Weights of a small GPT-style language model, trained from scratch on English Wikipedia: LayerNorm after each residual sum, learned positions.
MLP neurons of a small language model. Each row is named by its layer, matrix (down: output weights) and neuron, and shows model dimensions 0-127. Each number is 500 + 25 x the weight over its row's rms, rounded and kept within 0 to 999. Numbers have three digits each.
A block is one neuron, or neurons of one layer that tend to fire together. After each block is what it responds to, as a language model described it from the Wikipedia text at the highest values.

L2.down245:516471509489458493510471502539474491480508491530507507449490529493535543509515466471510499506499502505472470513539488489494498539484481523474475487465536520469482503550566494483460479520521490471501536496506520515484476497485461541514502478533473534493491508511484503466493511504465495560467489490490501461506442491509502525463470511468536497489485503510549484470504495518495461509493
L2.down333:524506513487541499463476466506532481470492537491504529527463504449495482508530538501528517494536465528497534489497529501563533486458501467511449492485464501492497487461546494489459492522514478524509454481514548493507502522532536501486492474459474476478508518499516501485514508427506515455512482478491468473510460469480500456521538506518497530513489456525478485479505475498510514524493
L2.down486:513538530471495439553467458481472487503443468514473505495476496501493469502510517518514503503484470523505478487544470480477488457545490505508515520496507498507504508463494485520502412530493493526498508508460528490481511494494454469502460520509508476501488505466466522534475522517454490517472530488516521483456513507547546507449511483469534496534477503485494452461531510512497498490487
L2.down503:506501491485507472530450516471504534495519469467514490557513523482524529533481477521504510472494478524541473524524509510509480499441518507519491520498475552497504459484461492508522502533503459511478511478494492472513449465519486560457536508465510488522497471519552464522486552507532553507494502540487505485471487478507491505501469474486512557484515519490521515477467494510552510501506
L2.down512:476478505482482479524533506496543550497499484468528489489449474481477517488498535499501531485525521472495469480495526481517523528556511526507510505492481502505469507505449447475495505465474481477479518500487532479471476462536508528470482525493521541508460453521472538462486521477497522515537508530483479475483482495508474495533499510481522506491490533503504485524481501482524504535518
L2.down729:453520534487477470511502521508548530510527510464502479478481488494475517534526466511520467489501489502495465508516443500535480456519518488539495545490445502463492470504538534465484498507545573504468482518491542552521520460461495454491462510522493503522530481488471490481518522465460492479523523514501491471463493520480514499494513510496471475491486519522545484476488527504500470480530
L2.down908:539491478469512518530476499483478504477458509496470475486498551493488497516525526491531506493524497500501476517482486540490482499477492528455520501510497487547500479532517499469457531517458446494478516501505505526500470548453478505495481478501487497518446501466526511460504449500468485528559505559471450465488453499517479494454521482505500444483510532503540504477487507517515486523550
L2.down973:529515481476512477462488498529486497516503514495459508525482484521512515493472523471544466534532484504507528491482493525513496556516527509500517525493482546477463535546497474526484442479441490548465494529489481550519443488494464470482495516485481492511471529473521463483493496455510478460433490480525504503492505470566506519516471500485483474530532510502503478533475478473492472497477
Description: Verb after subject, and "-is"

L15.down254:540515515492490540476464497498515520455529511462498494480511497507513502460528478513516514522502511486517506489477487536465535505488499522491471485449496547455537486484493516487475486474506512499499503482537512519464484481491502520470552463501504483523474505484508501527495520519527529476529516496489486495492481505487519519500504468472445497493487505550518476509504493476505476490521
L15.down479:497527498502533523501513510475531490471530477503518531528490487510502465505486523506529473487508521496506527499468521530479503500508504471476506496483511487500548508488545486499523549456517466430498455456489513519501488524498486465542516480473510494497523470506464490453506526527518498497494486487513496519510442504464527521517477547521523510534494464533453508491502479506468476492483
L15.down515:489481515469512507472505519467483486464524522496543535502537487522488544552498466487485515497517547479496506503498469525515516515463517519499480513495515497491504505497504493485497494508476486469508492508469490514492476516539503496554523504487482451447510464531478512462559495534508538504497521505473523481523459460475490510509481563499507524518510503478423485492500470522494494511466
L15.down776:529508456550522450495487498490490544517509512533520492532483493502517504512510465464548544489524575535499517456451504522493530456493482539477483485522483520511523547462505487500517502484528512512504522500477496494515505498494485487503488498468512523505506492467554474462481507497476488472496495490501477480521553552530468488526508501525511511505505522452517489464523485467475508474539
Description: Just before a name

L12.down605:512500498558519495505491511507492476497484517526492531459546522520506466487510477492493515477522533484517497492475486477494521532564518488489502503507511514455515511501522489447502480506519488522461491455482490482535526497502507515497498491473505474498548488508467455519510474446477533464506516538524522472475508523485478499523499480533515526481494476543524497487496452527493473459455
L12.down901:478540479535489473479481507454522488440483481496492514503548508489527470502497489462501484518504533508486457499526491447507509505530498493480502477547494484527478483528472524476504515494506462479470503505543443498491554513513511517508512491489542447521501495510533450502516516522480461507491530516507493489534465505511506496516518493536487518503507522541525458485495459473532528445499
Description: Slot before a name

L2.down80:507460484487527500504490510453522479521505477493488481546510475490505478528541522475482472502471480463533485498542534499495495500498512484481530494491491451505491442501484533514458491475476480517514503510490485482489528490553503500469511501482520489457549528475471497516510494487521531489527478522474536473490527485510477528470526509512519481487509497498457452481508506493481474474556
L2.down111:454511494486479485514459486500511492525500440460533506478506472527485474486483493503513489447523553495506511554493506498515489503590495496505540503484503500539456506506496528504505543511480478515491462477530510514503475518516475501501506546480517485521527497493517500496478518489500491489520432497485454504491522519520512509469509515482498495549521507489492525466518447509491460486500
L2.down135:481506500508516510477508511466469448518543495506489516522494521512507514488560486437508525528491520505473483473508501492478476560547525535520498498501503496498476474513509462539497561459485469474483496467513498511502476495504516524505508496490485469450484504479465489475466471508520490509507529482480476483525481477520528526451488545455534512487503512490494550482541455486520519444471
L2.down423:505510549528518496529469519487541531501526502514482488494493504529549448480521480466475480456497521508479508507541503505482494501629517490498528530515505481503477513499511492460496497545472523495520478522474468490486491475492498526496547486507516509470452516477472494478531448487493506553515506498494495495484474461490502523484518520481557497476505473484495470513502525509472476462439
L2.down566:536525542531495468501520546479489492520526493494512502482506495478484496469499486499508494482483473486504499550537507522482523454481480502550518522519482474453496500479521493523547496458497527460529516518490464487514507484485504510529509463480486517483491487496486502521483486495459511528450517480502529468541505469488484497503528531526530464543531507499475495522521516469507491536488
L2.down744:487551474552511527517521528504472522489520515485488479506477490489506525521513489487498508544515521522542478546495513501508520503505504533516504499477518496459506501530512490474525491502518520478543514477487493511493536515501522493445475519532486478462474528443482527497520540522499489465528536478498489465477514468541505528496482459512506524484495472472451470487500498501494542512482
L2.down843:527507465518555504489476522494544560520503514511517492525485508514529466463500472487495479504524469487499489517516501534518529533488491497483521535467474493489518498492509492515418514487460550516473524482501437524461528487517489484508554508449539481493451479474494513501508474483495521505486519463476502498510510475504456502514491515487525543517527528519466480489508432491442495503515
L2.down903:476502491485471463493526524519469519537478520528494516484475511518496484478532526501495503455529472500466509420509522451474489507491512469505502479477498511517473483515527498526496476511523543511508511520517472486509487497507518473516473479494489496494488511435501519509493549458525444506531539542465519481513510464508549503537510519549496516492506498497460510494519493506490485503497
Description: Family relation nouns

L15.down70:514529493477529497494511524477565476516490493488445492486487489489546560484473520534477478499534477512488483479502484454503462494478480466502540516484510521528471523491531509515498531487452479514550494484497470504524479495517526505486478504497462527495485492476478493476496490509471504474517466510480500536485495550512530535505499499446564488497506539566519495502517527516478515514489
L15.down165:491537512506524486503496464513514482454515467471501527455508525479427486530476523465498487513471494516533484510479542487513531492495533505484493512505533488484476536503505511480513542519491486507458511522490523503485503476524506490509534496536507491510541488466500507521482456527518494491539487468521512489506546486478533526506478441528534539487502521495488488476503532499486528545454
L15.down209:503482487464487518530490522446526471519537496498483481493524539485529499472511494484511509533514488514500517552510520500502489492427491455478471501498540519504521522471465497476514521502480490494466496542476470543492556474541521474497539514497492498478472514517478508484483513472542503511484501482497521486525497489479484492519452524504481487514522532526520455456507507527515528503459
L15.down996:493509550488514487491476517465458468461564495489503532510464470470476477539486552508508502485467487510523514526491516517467509473499511504500512486486506497525483509498495544521477497528507540507541512510533526502514472510487457437508477519476499487494477494515488464506516479502532506516497558541509506532532503470509507494512522450514508518477516530522464458472525495508517537479485
Description: Copula after subject

L2.down59:531494410540449498479536483506523494515490512503510500507526513512481526516539444513484544507507495504487445458485513502484479458430513488537454475514530484466504516507493525552515506467528529519521500550491502495510498498513525528474464475542482506463468505463544493497492487512501496515459462521482485489511460497561487533498527525500507503462511483500549504502467453453497517527529
L2.down133:474466494495494500435468496519526498493474484524535514477511470532473497506499491483511483489513527487557484462489522507505491534529521480478506514537513475481521503477501511516528481431466405470469520470465517442515537481503515538486502502506494491511497466495514534487498511492463490512551504576521509490471525507534497502514466513504529533417539515473498469496500483502490518550482
L2.down236:510473485542489497467477487494494541474520514471508513483542501507442524512493456477507529512505537527512504520527527491516454498542498468496485525529513534489512510499495514495457513480519495476486494529468473491498510497484509526518519492512460542496543486472510488531477445534463520516555494495541507498477519477534514500471474467474520522472468493520525539522496506491486532530491
L2.down247:487488500491493538477518488447532453492478505544498504495497471534495480482491541512491523531498505502518508486488515533511504495554536480512504472454547454476523516503503501514465492458537511496501482520529503508517470507493472470531502502506474470477490481507516509468464506483523515523441477440491481507530486477499554485452489497525498523502490555448512505510438494519501486491522
L2.down254:534487531496463496478491522477503484520486500503498482460535573488482476491528492517510528489475541528498492491495492527517524543515518503536542500476483534445528521474517483481493524490507507494491491534505471528496523486492544515501497454475485475529525441498540516525471540494443515485559479518497462538537548523534530474531489465454472504489514486483519520491516495525526559502529
L2.down273:475543485519524500513526480517449450479510430514523542509489524519544493504488523459484480476516512482491477500522487531531509519490524445507484461486537489463497485528515515463454525448505493471505496495461487505499491500486470496465484491521492499512498494474549507527490489500554504527524474508526497485505519543492524518479539554517501454485508450465530501490515476501509528478475
L2.down282:521523521486493479453497496486491553471455544490481493449499488517486491475474518471510471454519548494492530427459478543466475500490506509484475492497508524515545539480485505509501456526530510552492501478518506463536521551458479516476521496516502480484534533483543496482522513538484497508493525458479516489489501497453536470482469506489506469474478485515547513481507482472505531526486
L2.down398:495488513510492501504497473520498490497521475515502521495486516497461514448479477516516492509460476512496466521495461540483466525519507526515496461512494526486429495498504513465428511501486495504443488476484577515520543491515462503528481530523496486477545534512463507522490529537531437504490472428490497508493504504492504518477485523522491470522483511462525555491503499492461458481506
Description: Metre unit abbreviation